MLP neurons of a small language model. Each row is named by its layer, matrix (gate and up: input weights; down: output weights) and neuron, and shows model dimensions 432-527. Each number is 500 + 40 x the weight over its row's rms, rounded and kept within 0 to 999. Numbers have three digits each. A neuron's up and down rows have the sign that makes its largest values positive.
After each neuron's rows, "fires before" lists the tokens most often just after its 100 highest values on Wikipedia text that the model never trained on; "fires on" lists the tokens most often at its 100 highest values on Wikipedia text that the model never trained on. A number after a token or word is its count.

L4.gate932:463550458555555578545514438512512489527508512517516513506490538547471506488457473466522443530514448495454519571492456520483551474610367516511440538511447471538495445521519478472514523476478466558486468479538511497509481480499525450466487426482507470504577471540486514560439482473423560511
L4.up932:573574420528495497508466432515515520454538497497523441451507445474432445532520502532481497478487485537454557483485492495492559559498520484501498510464493508477445473518520509509503580493510458506447493461627430570575463512490560480479479482444481487465450501535442448549524454504516533444
L4.down932:488546509551478495479486520516506483520533560562493503531497552470498528421457520483571488497513501463525532521507461522530509491546492478478488518486548475467484526528512461543545519451515476566499476519602525438514421462483494468465508502403571461469557513545473543525503486406468543547
fires before: "0 " 12, "3" 10, "7" 9, "2" 9, "0" 9, "2 " 8
fires on: "202" 22, "200" 16, "201" 14, "199" 12, "198" 7, "196" 6

L6.gate687:541487447468455621425452565504536507496509536547474590475544517539513502513504526466502474514587484437502494491526531534456534547573490438487526484510478522507511465454508474490476551459566520494484447461574506478517482541445448511496473502496478525478571536461508549521517498581474502451
L6.up687:477594584510490481518494543502390508473444495482502491439463543494624484535538504490493482454471481440562471506515460507531515539446486567512506466472518494552504497464578516535521431480451466471469535546467454457504494453510535501519453477545567589439547479496469520459525465571523526494
L6.down687:427498479551520433569421497600427469509542518513604445529539471459438507493469452512387528481495479465512432544535474428492506519498619518538452569506505509496486477507428472501466502488452549475517473582408458487436523495466448480481506520578504581528486495507490508443444493480502488546
fires before: "s " 77
fires on: "'" 81, "and " 4

L2.gate1509:490504506484511541443509474501481482535485561469523521501474483506480482535496447530498504435499529473531440511561472580490476503525543458482431531457498502469525531544507518497491420441561431521560478522575485473495469496461442458456489503421500491523508453509532507521504502465470506485
L2.up1509:507464489470572518446489528483481573477514456444516520507532512564501494499435530509515567481487475478480551532545477535485502516578461522460591552464525442516524458488452580558554439503471464516516488524560549510539501551528478480496484465473569571472502429541561412514436482498586541542
L2.down1509:490441606511498548453523481587512518521504479526519482525498522484523546495532457516568423460445612458550446548466487468515493478509471511454408456489490524469561531511475469496471429512491572537529489487558470489448437474447456489466518441431491442509451492520461526578482574503479537519
fires before: "- " 22, "| " 21, "• " 9, "2" 7, "3" 4
fires on: "\n" 99

L6.gate187:507563527574525477420498463548503560422456489494511496466485544464464534490457482518569538524512460523542532397491539479444556504435537522530418470526449490522443455492555501475518489494501560484503477455460459478525512500513538529517499483534562520465510516510549554507478468468507419424
L6.up187:449521578460475494518412562519513510522505517530528481454500559569492538476458545485561576495460443474561484522462538477477500539383515467545479476505471507522474539490487525539478507506532512429468481412531452489517429467547498507390463503526568504518445540506478527525455488538404481490
L6.down187:462530476525523577518569490449572480540507479456469499511517511477503464508546525563458432520437481498484490506498482594584517467573469466511536485453552523497411544503479458481522483446510538571499521580515493465446562483486518476535504504521474516523486531475456520498538532503483539523
fires before: "\n" 25, "It " 7, "The " 7, "He " 7, "\n\n" 5, "In " 4
fires on: ". " 59, "==" 29, "). " 4

L7.gate121:491508547457504572429435542484539471482513447502504504460526462527482406521461543520511459538492567487468505496494521424514545481479446479567524441545522504528515497511520483480506480526535494528553457485521550454476500487502466565500466463477446488471483519450463447531467431425540469553
L7.up121:567496497451553544513503520442584506529515443497513503572574452557463444454497541573510499463495520455561413564540495466543466487525497473540493497529541521479500513528480493426566501596524509497577489473436524514475521540464438509499456510507464432457431513512518533477529538480497469517
L7.down121:426520532458540460518590581497430476435493528496552492520494485500459503505532497527484488557554509412457447552507463488502532473494478474463481493461527527563524464501488516449491543492450526499517466514468464433526459462484482472535579469492504482521461484527476520497548442512484557509
fires before: "\n\n" 91, "\n" 7
fires on: "." 72, ":" 15, "\"." 7, ".\"" 4

L7.gate116:549505499419491494442473533481570550521473506471479541543458545540545479443544413540519506512405509501517531529508488506507499474470411484491515487544507465547463512521479507518549452498532518533468498570501554474544557464505467536521500437538497495453447475593410481477591467498471511526
L7.up116:525502470399577504522510588480539501433439448500467481525521502518497496491533442462521426458494449539555448488490501467514505518520516497531508410488453422532547505542543460462530452563486546461511553523524499587579496481475444469524403523440400565389514472477538531504437548509448545475
L7.down116:575469555525459480455497540546511523481369522504472470573502485539509520414504456489428478435459530436470420562531502497459491543487419494465461558496459532475502550634490489476520534541479404459539466537441436509557497518529392583497526547494539545513502542519482534498540471454482498554
fires before: "\n\n" 48, "\n" 44
fires on: "." 36, "|" 31, ":" 26, ")" 4

L7.gate713:598548509519486444489455570481430505440491554498506548523503484519462424564541442519471427534434485522507589445547466544501454408512466462495539487494551450432450490560493548549415524553510445565542461467554481495506494492549624514397547422494467531541475535520421512493473530436540584481
L7.up713:567508485501509521521520482529496478482480536560532495528506534459523521516453512494458447514540514495549601516487485480465512436552509457537590590438581492391467508509489556523576453519463417545501511494557429479498502456485481484496467536471485484514526544552513553496470516492530564464
L7.down713:502540465453538503510531555547508478546467500560573493555585537504493525467495525479527543513528504517547540393528541551548629508552480574617497543510542468566448451446531464570492542523533550521524475537485494458504439499513468442514491594376509495540513489535510517541484503550437500526
fires before: "0 " 22, "0" 11, "1" 8, "2" 4, "1 " 4, "2 " 4
fires on: "202" 24, "." 23, "201" 8, "199" 7, "198" 4, "200" 4

L2.gate327:480555474484504467506422512569522441492493447465582436491464499493573509467485476487481505381527432479576435558518541519483479520556521481541548468450509548413481512509509502452530505465511549457535504520466523490522401488508484523508493493500469488453492467492560487498408603520486484461
L2.up327:521602601486487467503536515526574494522546470418539530431494506522487537430477530469433534469576537485561426501524503435458483539530489509582519476499457525432484500547499551533508483511550511484590456505455480439489516465551537483484583523470538560429471520512543488496513546580431491483
L2.down327:509517494499472412470549533481499479418450544510552483369553489478481464464527461520498528471536525548503529477462522569477495549497460508514585494481495474537472521547484576496475507502519513437485507490508577498490496497518542525542528439519478488480510538499526521466574513467493437452
fires before: "\n" 63, "\n\n" 36
fires on: "==" 99

L6.gate567:527497442485507489552542437540531562449504422516502477492472482492506540464504481519521456575483511520512467458479545562455506524473529553509507530500498486467499519504545576435498496517449523563470526496435482507527481497513508558432517526501503465486518552497459519511545432462457439432
L6.up567:440515487472548474498562476504548470464524465470539547441493476536496548471510454487535415479460493506506419456537475542500539511438546562521540502485545510453476515548504424487531501548548566506442454500503409489460499432549510505482549545512513504522453498517545492483397485467469433471
L6.down567:543506479481480488569557513505456496505460484510460452436530461463506506441508424496500387515532540472481500552486513527525478528528570588482531555526528489563487541530482475450558505495440517556532570536539430487548481539508473572406591507487486492533478536490469456484560459510524470452
fires before: "\n" 56, "\n\n" 16, "| " 15, "- " 12
fires on: "==" 69, "\n" 28

L6.gate669:488480536463495510524480491532464498483503529493534547514502520500492509483457506581506537489507512447465515566399480528520484471566394549554479503477498503491538490550497444482503554482436520543534513574485539447493476481474488509500543524506558500535437501520484461487479502503492545423
L6.up669:467558519436485418545545486509534501498491459491523439388514546409462483574569481378505538518534548548510520509453525531445518555475427504512505506472522471446529474510527510546545504515503501473517535492471429509570549520544559446483523430449504532510488423595470514463443520440497529567
L6.down669:522444467470506504511531483487475535462454509450574548458478565479558462499569425441520449491527441535502514489507546536573478486448467459556525514458485473527410533504513514497470515602481510466551436515449540458545549552490526501514493425512445496484489522472491522480530472510479490410
fires before: "9" 23, "9 " 21, "| " 12, "8" 6, "– " 6
fires on: "199" 21, "0 " 20, "200" 16, "201" 15, "0" 10, "196" 5

L2.gate183:475545450546481483542466490506591502474551535463379462476514528448482469518546507488451556502508424477536475442462469501515429483488465466504432480467489495551531403504504486487347561531507507493520374516450460568526599525509483466523482458422527506549485495512534525508459521535491506495
L2.up183:467576544534496502544561528500516446485542543506451459403487496516504488557601477471493464515471508534524485465425481476466506484505446528484413532512522495561466465550529530483498481513497536555531389529473526559515548457567544572540519441428444510538452516525425480447432521467505478512
L2.down183:458542536451559506562490479525542475466498496583400448463503455516481519564558474501484535475527595553508457482444495566484475485520464475498516533482432548538490468519428441469487466490574566483511408536488471535511547451527582579565477515517528453454479482449493525482461478489479543546
fires before: "\n" 35, "of " 12, "the " 7, "result" 4
fires on: "a " 45, "part " 11, "|---|---|---|---|" 10, "|---|---|---|---|---|" 7, "of " 7, "|---|---|---|" 6

L4.gate142:499564453465425407495479469528545512516508511491488417476522487485569488546617519474478462520503475531543472441552476442488455552521462489435486431431510522465427531551564499510423507459445506520441451522496510506517513458513519472516546564433516492505522423452551528513499534540595495486
L4.up142:491486464449449496520494520547534468497467516514457531486510511487495480505562512509486497550479459489519514501530483561432508507459531482560491458490530500472472473502516463479417494506460407493494530504514513543547485434542473476498507520525586470497529495536570438451522547482523460462
L4.down142:504543536451476470481518504522567546516578503507524444487578529481464513522566444495515492554432526548530467495452469599458494472475479498505499582494487491503468457562519468575455552540474455501482517461406475513527540491575570456477497470517502454494464507482504433524539488451468538512
fires before: "\n" 70, "0" 4
fires on: "|" 34, "; " 12, "|---|---|---|---|" 10, "|---|---|---|---|---|" 7, "| " 7, "|---|---|---|" 6

L6.gate213:492465513488476490564395514535491543427480445486521436533535505524484500481573489428542457520449548477487526394474527447481560552493518519519497507539516427493532599534512438485515499528479564521546471526484515447559430413523501452505441520471439550479450470441494508501471486486479507518
L6.up213:562487510520489494545494445504530485516481459502469521439437531493532538500528456464510503451519542458476502455518456549490517575487493564514547495483485505513543589475485507479523460440453460510501466501532527469553469507588457531510493524503482540494441503517570492494475539464430487504
L6.down213:489479444454509477441567461461500497498551439500524487529471471466494549491421456519498490415490554471472523469559541465508507530571451493510507491500509448580631482465465538520494465398516516497494462487441500501596462464458527506442486503511499425505495465481489504456507446513527433500
fires before: "| " 50, "- " 34
fires on: "\n" 88, "\n\n" 7

L6.gate764:508541534508511554522485485463520587479519521545519520508470426498563530480518470398449556502506530418558533522479510459519506493561449560503536521497469445476421543540516484554495549519510533471594583583509506511517563445481456493546496486453470502521450566441492502513512453457495523526
L6.up764:496532524431589526458405484503560573447529576560569447565515518441523529468511459548470456476509488550529414494483474520547471496472509490458460534538514459474519440377581488492484486538531511449542429497471456492491565524490488556525517570489479448472502463505608484422525503441539568572
L6.down764:467489504533531493453580518541483512442475434538500557471476488472505458531487456560543531513473567503497445552467518444461456515430500538472523524535557505521474446507454510442530563540519556497525498519477516471455474504504507494442469482456513510503599398526474472495561519495536477458
fires before: "s " 47, "\n" 16, "| " 13, "|" 5
fires on: "'" 47, "\n" 16, "|" 15, "| " 7, ")" 5

L2.gate676:469552471479456549518515480494573596503479464478548517518600510440482537492563499515478533452441512418557540488562500544503560539526499571562554438503475622450442503490439524545390489516498480507547458566474540447445427486588417572544462496493493552498469488477453493494507497502508450493
L2.up676:577498499616521497512514507518552514473482477464547469527551512538518473542496544514504525512442428447527444517526456550472555550550516562502547513521482505443516521564444406487538536503543471427479418554508514434447537328474558502527519440523473566564538457517497492585528485498509474512
L2.down676:523526541462436533490498487531506476445491486524530429553493469519450529468461546473536477541449494472543413505494503569469465493567457520425457581548521521479503508524466436482532508495517519473481457497462525490559546432469575443468509498555516476533534454551447508556553492526522491424
fires before: "\n" 32, "\n\n" 27, "\n  " 10
fires on: ":" 49, ";" 13, "-" 6, "• " 5

L4.gate1357:424498460479464417441515469474510539492547499529449513522473442494506532527464588486483541441500521506505527479545507525447514473473506512466531486505509490516498490525543614470505520472546469526477424484482588537524486453584458480550539502505572508463427477501495547439429530519556499557
L4.up1357:506543537493538441559407473483503469501519476537526487512483501465542444484524472519464520424512483487494564477464551550565557487495472548506497540544525459530548500471490452516456523547499513482552481557416549507531536550506413454467529579533475511507495554483462557456553480425511468501
L4.down1357:466507560513506495529498482441526561515542424537475489546491403502521526598536468483469511510517505435482503459512423434532514460548537452531516486516519513442491467486505515501457503534491468507429501487482522434577517522570449475506489542465506481389509549502489547449465542588440502517
fires before: "s " 66, "t " 4
fires on: "'" 52, "’" 18, "by" 8

L2.gate1318:565508507457517577516539449483548510531461510594473479512480509499546463511501563493510557476479515538465518448478462498468482460484466504503527543528422463512451508485512558560480439573502533545510504511445584552479513542515498525516510453483570478541574568445539552544551485499534466451
L2.up1318:507524581473486532531482497465484504531393578530474540470556500461529484534513505457532558514430533562497480447498426480447429452492454511520514513549438474517432586517538608568537442565498500462490489502462492541478502550492486439530487473500495482505539576455556470503491470420497530480
L2.down1318:480426532499455525516512502522517505507482503514469497477578506495521455521512522467493548464476529436495486420542468473367486447538464496547612542540448504576430594516491586562490496545508484517512487505502556465457517527476472450495530557537502460499580540514491491495488476489485603456
fires before: "\n" 69, "\n\n" 6
fires on: ")" 61, "}" 14, "%)" 7

L7.gate913:493451504410512506526394466587488556466544531473475475461466484595474481551432537516471512470529482433570503463499511511475507457397536462480486524438523514489485557463450543488458542547563457508539469452514509454511512464509476398492534502452584448522498502531397494482500426540522496489
L7.up913:428511446486518450560511416455534504485531478471495511550424527483529473537512494494478487463536539526458490444472489488534514490420506591470482520463558434534453513480513495447517484453481539516588519409526546488541449451481470496456479471478535498524462485453523541542542530559479473588
L7.down913:538468538597428449459556499495465497474499467518483463496467491485469473585552512556511560548437515506507492497471489417496574473442487539470528487546539455496470564550499466569457461495485450471477521460532458569453475504536504539519510486493493489484518443525546513505593491441434494499
fires before: "- " 50
fires on: "\n" 22, "\n  " 15, "\n\n" 15, "that " 8, "v" 5, "h" 5

L4.gate335:490450588477483584467601548481488501503567578494507505435558496503554489540476420467446480460531455458466510534527524544442603496454494376476527489453517516540471484536462514488503428503496529502442447513427513495458528497561523501475440566501455495465564478555495550452474549427532536467
L4.up335:484542508588527470484469511516491555560468473458542473501493527445549495436472523504551461452492532536509566505459473532466461537541498530560448576510503456474515491507510503484601461459462521471511538520457465508492484535448593528515547536462516507526461498517532516513501519554427512494
L4.down335:542474472550529494546482552449503486519482556502518505487476461503478466517427503513526491442476525541461472474505551522532528522534488504450517505493448463499510542515502454542489521485551508455468504519513459531498461524496580484579518419479610458521562503507515528509473447535507505437
fires before: "s " 64
fires on: "'" 60, "a " 17, "’" 7, "z" 5, "a" 5

L6.gate1388:482450521396479523570460613541475608555478448455475481511549514514536488481509511469462444524470480546552577500568579526517493572397508523500440499513512498489465538594551442461543505509473508555531488476497418505433448483513531549503488553515484534480437551459483452504505520497454477479
L6.up1388:530483494414501461502486530524532516561464503507562436526535532556552538497503562481486457496511491549554536507485498563510555537464554545598481517466419553501471525505551441486540484577487524496487502528436498521535524472524531452524475484490479600490446455439554542541437546472449479466
L6.down1388:496467453494488511543487495445530504516481476509506479598476502482500490486433506534467500541542449493491486521430556513537479560454466507529520527478514550486567518508522472503496530581473477450442490530465482533481376542515449483485502476520531546540513476508528550519426511557517490448
fires before: "\n" 67, "\n\n" 33
fires on: "==" 98

L6.gate26:508519503490482515450512539535490463495508586535506492472510469478512537511458515490477459495487464439540508540494487595517485471551458439411429549438464502467507517551527583565477423533527523480470505487480496536485548442505598505498514437520490525518466518524514504510472550467536524441
L6.up26:478496512520507516506539536486481527516531559526592502518554510534500550524517518464486540504513446499586479440522485508481439495466624434470508458487532516452497462534544547532571516539387491518549573461505518515468542536474492522500486488530502472491548452494565444487473522502469509409
L6.down26:520476508553499580467502563516432478513564473542467452508475534529550529492498529546478519562552504518561508542517499579471464470430432499500445527498514599550414526535545506547459527519484476532438411547449462528562468457564518469395490466533505530534537466544399509512514549520507540560
fires before: "\n\n" 26, "\n" 14, "- " 13, "116" 5, "', " 5
fires on: "| " 31, "=" 22, "\n" 13, "|" 11, "N " 8, ";" 7

L6.gate366:472538471420529555455550462554554526522518508568509523481473514468500479447517515556507434452385474541491555609420489528531566498516478523486451489515452530450510489491492510492507468536580508478517471440556620484514487487510532516539477484537421559549525546456569498498535486455468499516
L6.up366:483458482442554500474517501459461463500554496407465463482536436502425519513479523451505497527558571499515405488531436480498587469533521548427496540490544560523452547529551528484514463489576471468472443453454557471436511472563452512433508451527519492550502459517452472514472474430522515509
L6.down366:524521508556513426492480514466515481527492522606492454475552506528568416542518439530462548442465507418514493545516495507536456513545467488515543441485529481493517532484475429517524520525430487466565494494480430516498430501470459465567518540555542536489519504551484546561489419511527548541
fires before: "\n\n" 29, "\n" 19, "\n  " 9, "00 " 9, "1 " 4
fires on: ":" 63, "." 12, "and " 8

L2.gate531:514491469473524531507533398572478507484463435483469396467455534498524578550547543466506489475479493512510476479523584501464474496457638523486504476485498530467543506529534509430549509523553472509447480541468480483487452484478488509428444437512512495489463495516482496467503513485481489497
L2.up531:515508510472464540534449460547529462513463458461481532469490512444568507477525440522434447585512463471440505496488460442402532546478525520571524520430470533538513512520416525500559612529495550531499531535509511543492409471478492527500497545501513526514570469451572534562491509555508541455
L2.down531:553506476545431407469449495513571452486443451480477452512539518446542549469556483506508484412478501458446502454501513507501514440437461506505487399489504500510393517572504478487453544557453517442576494542464454519472559513494523567547492536543516548434447552482469498562438567487488492517
fires before: "\n" 51, "\n\n" 39
fires on: "==" 85, "\n" 4, "===" 4

L6.gate1482:441560601515545505472582467605479468526482503521509470557490442477476522482481469485495510464419496491536631509435526523513502458579513540439484506504503514496461453478532536469558469549480507542519477502527454550407550505490441462537447497603590461490550446516466433452525585503504547554
L6.up1482:476595512384525573517435521504535556470476514505519470515543527536531518462474458565502510482390482527486499576536497526549557513457478581495575518528517506496462464473488510519427471511474433458539592514575503547570422495470463415403521566517555470577472517515453427526515610533483487531
L6.down1482:456475528509521501502417491498481474525393530502478530491430492502506498570516471453499464537549519442463421570452509525460427489482448469489508492476515534502451513494466518498516552500499469502492477517495407444475526576520532495500495523588478487445489427516525457423536461481552511425
fires before: "\n" 36, "\n\n" 34, "\n  " 8, "than " 4
fires on: "." 51, ":" 23, "," 6, "rather " 4

L2.gate320:446531557446514487541494540572460465493450491499490530513470567525457490516484544502527489448556387494510492471535546525568533469510552461484451467481471519428487469518539510510463528507467510486551481459548399457541468475452515434455514483534536528487413469463530490441410499504468471565
L2.up320:471488537488505416421502489502502546609522508521420505463468568473476541522531532455543485452526490507508490519534503472527506485494538502503504533527546509533576516489496517529496474495510545535547495492470487513554519526477487472468529486466600515464519539451564438416438460578495511568
L2.down320:475436451503421469373475428511457545592445505469505425460496507510545487470559527477458496495529532529505455511550540520508522556565505466445533527522518494519543481473439564497500540541521510442427533494478476552592493544524490473490564564447558538507500469520519443457422479509535476542
fires before: "\n" 52, "\n\n" 32, "- " 7
fires on: "==" 84, "\n" 8, "of " 5

L7.gate1460:597459463497533484465456501474458568512513496462473493566579456496621485501503483547518490467467506542406464451524448526524489543561435524504487527467544524495549523552439503539531474487483404491555465436435454543594519480536436481487497545509488463553480524452503487496547539442456485505
L7.up1460:496546460484514529596494604504513458391528512468506551450468479496549463484516496540531469417528479480516514528512503583538510523524577564483517502566469471551512491516516453540556503555499527479543509526433477497467525536485497501552460499489480450466518516446512533532553501478477533515
L7.down1460:477548460505468537550564502443479481559482476595558546446506495475566471514530532489520502483421411501430554501519524488498500517504525508505394476580454480470556498487602498430475506520429468483580526476474518429427535561476460505471506490528419515479472532494455519442536489427477540568
fires before: "\n\n" 48, "s " 8, "\n" 5
fires on: "." 28, ")." 12, "," 6, "'" 6, "’" 5, ":" 5

L7.gate1530:493473514541514526527454566531532562532485500499495422488550479540467461458465544474494503502549513522499464486526522504513490509511502513493479469493461496478535546493510471441526479521507495529521431506520472486571517447461542552477400511442482575499493552469537508471498568423536457471
L7.up1530:468452523478446515531469499459547497448496558499444413493528492473504438558497470559432485485546566534494487536429591496546508519492400504549417490473534470499469559466458531427491456421504587523490480496556503502495473533514462591502541444510501510447556542420565485555434491490443471487
L7.down1530:440477549513489497420465499512425526436509480515452507516491519468446531575515537457526527547519424526507451529502429532433487507466466535450566513461499504467495461564498460560451551592517531469534517556460585467503472523542463533533505504495484425380471464578494464486482496492447379501
fires before: "- " 44, "1" 7, "A" 4
fires on: "\n" 68, "\n\n" 7, "." 6

L4.gate110:529471476504506508527509482506477442446552474514435487453462489540461504506476492478474496538453497533488589500514512564500569501427572487457566507532520462456505511502445551471495482473499534479484513489521537481494500424527519519484534480513485497469538499404537464412488453518501436482
L4.up110:538441511504571470520445548457518464514549525523430492592503493506608494555459517500506498505420476483503514476522573539518495507524475481506501571499515532480504465553453506493513472511516484481439501522503499431427468494489472471517513547536508488416473465493552521476484471480596485494
L4.down110:529531467456459538484447550499545497426497530501494437436518454528561516471497531600462514517480523451518506484501516476573432437503478533496477521496587501537377544511421521452522485532580512578468509456407538494430557518473471454498513467488532516467504440526510523496509494488548516534
fires before: "| " 47, "; " 7, "place " 5
fires on: "1 " 23, "| " 14, "3 " 13, "H " 10, "0 " 6

L7.gate555:557538488458519461551505463519480533490489545492476525486519458489516571493503484567540485499447548486400575473502465496483581540499458499481512486431469523480490503543563440480446537552451462521500509484431468540569501502542512515439501527547545581457433558452492513557508534470477449500
L7.up555:461468488490539520445486501487519529468466452505551462517465469545437550501463562481529432549491537455492499545476574416489486570516482574545480508465481475507510501529502459491461502503495584424493488492514452533511472489481523504542569493542422522493515525427541444503505463509523558480
L7.down555:501473489532521546522487520476477481442459545499457558495542503432484483527499532513481526579496490479555484551542491532518454496579429509525491446530479485487523441504482484421529527526461597446528483519411494482526511478512503488475440467556561552428476570506551478548511499509433475533
fires before: "\n" 42, "\n\n" 21, "- " 19, "| " 7, "." 4
fires on: "==" 60, "\n" 27, "\n\n" 5, "a" 4

L4.gate1178:470478516476446445510454481603493458589470472565439510428505504495480523498533454500502556485509546499513444530464523552453444523496541481475505491521470474502514493546555510541577507516483553508516473479449520515504487501477582485400518511502487568466475492468491497525448508434501470492
L4.up1178:493558545489469453541440457596526487517551483537510469489483560501520513491483446484549449556496506521543483467489472559435505585477553482467506466553436475497487491518539487475590485499457539467505470575449526480534509501487506420466506506534509569436472516471467549515461530427448432512
L4.down1178:469455581514542500506470509555478517439547420503508536518528544523529501476493520461553442584486530502556512526516518516468515585444503474506541457489471563499464473581519467501546510486444510524542443523503532461558510462553498453482537490545490554460440450512484543491508529469418459497
fires before: "\n" 65, "\n\n" 28
fires on: "==" 90, "\n\n" 5

L2.gate831:465488461455517473559473441551538481540482515521479536542507532581519476525549500437433508500449518538494479500484539433446483566465475490542477509557539522542483484486603404478450486540461483490560513477525508523515528491492517497471520428501545520491460466484515525486520480480532474519
L2.up831:487538488513444519497425437480502455579446490519549521566521508516522430481559513477527478473515418463530504514486485406546517467498495452540531498520537524568499457541518488417499498497509526526519582547540497506492538520542516418513567535433511528475530492487557541519511408457569444531
L2.down831:489452523514495478560514512480501501539547518523557576474505556542600443462516482465458530478445512514443476469466501431393524497409477494514499538506521494532434478477508419487478517583466496440555510468530450500508503465491516450584511491580514463439492482519508489505572493464531565453
fires before: "\n" 69, "\n\n" 16
fires on: ")" 88, "]" 12

L7.gate1483:571535531541499542538425476444556518406567486551423573528494484542541546504489471407455488496492450541520553593488493487538490449630478418583525434588521496560536491545518571480417506432485499529532524499450527540584480485461528543504434530503456484523515479479530575496481457517565501512
L7.up1483:566557483479487577454555563497587451493521518516574546483502521475517510478501482609485528482497479456496509536496462510468534502414530476469456530519434488477595448545489504550547485513526484529508518493500488465497528565457485508538476445557501549435508480519567534509488520475420491467
L7.down1483:547584575542450453453494480469462511502475507612453551548512460509506513493526532592476406472459470559534499481470443464470516467462564489539437516545471512485543447494452485515509500458565528524500554419409450571446494523557488515515517520488430445554552535454494463520528515537465455414
fires before: "s" 16, "century" 13, "century " 13, "s " 7, "-" 6, ") " 5
fires on: "0" 28, "th " 22, "th" 14, "-" 4

L6.gate1340:515479522445513509528538498562421525435491503532494475488430510574440464539439430473611506541545540521453577507435467560446500530510522477533480515551487453433533415539481595469487432518520504516501516500459510514445493535477470478520469473501417489493563485446446491490462481500510502413
L6.up1340:512509493529492566449523454475463551504503600508473512495479489538488514504468471528528520529529446540485525511456475526490423485558584500489504523511401552505520477476555539507512558576519444520527515497419527476525473430475478478483464518510477445456482461539486499470517543454509428488
L6.down1340:518515559530498506530526505501516522477474524535517482499467523484459457510510463483513542457538564529509484463469497534436521507490452547528513462442468427552429540541486474503467494501421543519502471487426519516540528512485533518470566500522492507466496497490519480515528488515504528479
fires before: "| " 33, "0 " 17, "1 " 11, "3 " 6
fires on: "0 " 32, "–" 29, "| " 22, "+" 10

L2.gate43:497501496510497571542479561509549497496526507516650527535592432555495483407547475509401502481533460485549466481491486505469471499497527526502526510524514548503516509524487510520494553457514492441546561479500512483478491491513519452580525492539560417471543482562477465524500500473500500495
L2.up43:479460545537493557582388508606476448512493443477490508568532478537498446548516486532464537425497483442482499567518437559510557503554500514493492484525528556502481459569469521514538467457499520520507448546474510473464537575541502482477531571595527504561537494464580476521473549488558539509
L2.down43:468544518569551540513453518525471494487498532512496578491528499560510472494457512529483510388544500497492539598523440531530514504517464469504490486545552530552527513500473452526517543473456482493491482496530515415442510548526546498510509561529553447510562455528492504464513475470525501437
fires before: "\n" 53, "\n\n" 28
fires on: ")" 52, ")." 8, ";" 8, ".)" 5, "]" 5, "))" 4

L6.gate1066:509450488466529521564503522430561498540496473528445460544526543501407481551492519437517439489546489520529491502410554495497447466487540424477513561443483530445487546523476512546439470570448471535503503529512465482487526507540512537416510508440509436521553505542452555447545473409479443572
L6.up1066:383567557478530468516491531526458481473509488500484559506482510490475482459432449421515537585471469556497412517476475518526529510510497494468499538499458496475498504548496459578556444511441515534419514466513453515569387473451509471470497483551439495541528574465459536562553475488539446561
L6.down1066:459510569459481499482525529508494524525467444515497547530467465504502514480413547546533468507516584467498537449501488458547495548502499491516518533518511503492479536534476464521517494545565497477504502526545506522555466582489483503498487462510430508519526465579484498495490432480450459514
fires before: "States " 33, "States" 24, "Kingdom" 5
fires on: "United " 66, "she " 9, "who " 7, "197" 7

L2.gate728:491543561501525517465499489553494465477448448495493504481513533528548536521496487490514459459509470478500563518490520513502498478511511531544494547469484458447517488529545526489524494477489519449575424540426516450475443490532476523480467490505483443462481527620529511493459484531474483534
L2.up728:477560549521508524489448444568527473518585465455520518488513450483509527547510481528490410543579467496554457514497469500442484504499468524562486422450519442533516511510521477473568482504525538546503539539458425434588529459555521530478519479520507503480425546528496540515534461475493472522
L2.down728:461485510508523534486436442544572460503463418472439544432490531511519507527528463519547469502541453514529477481540481499518521477499443546516478482489468552482536546523471548438483527495494520541540473499489513477499561424498506539531546453481427479470475474549471507541487482506478468487
fires before: "\n" 51, "\n\n" 32
fires on: "==" 83, "| " 11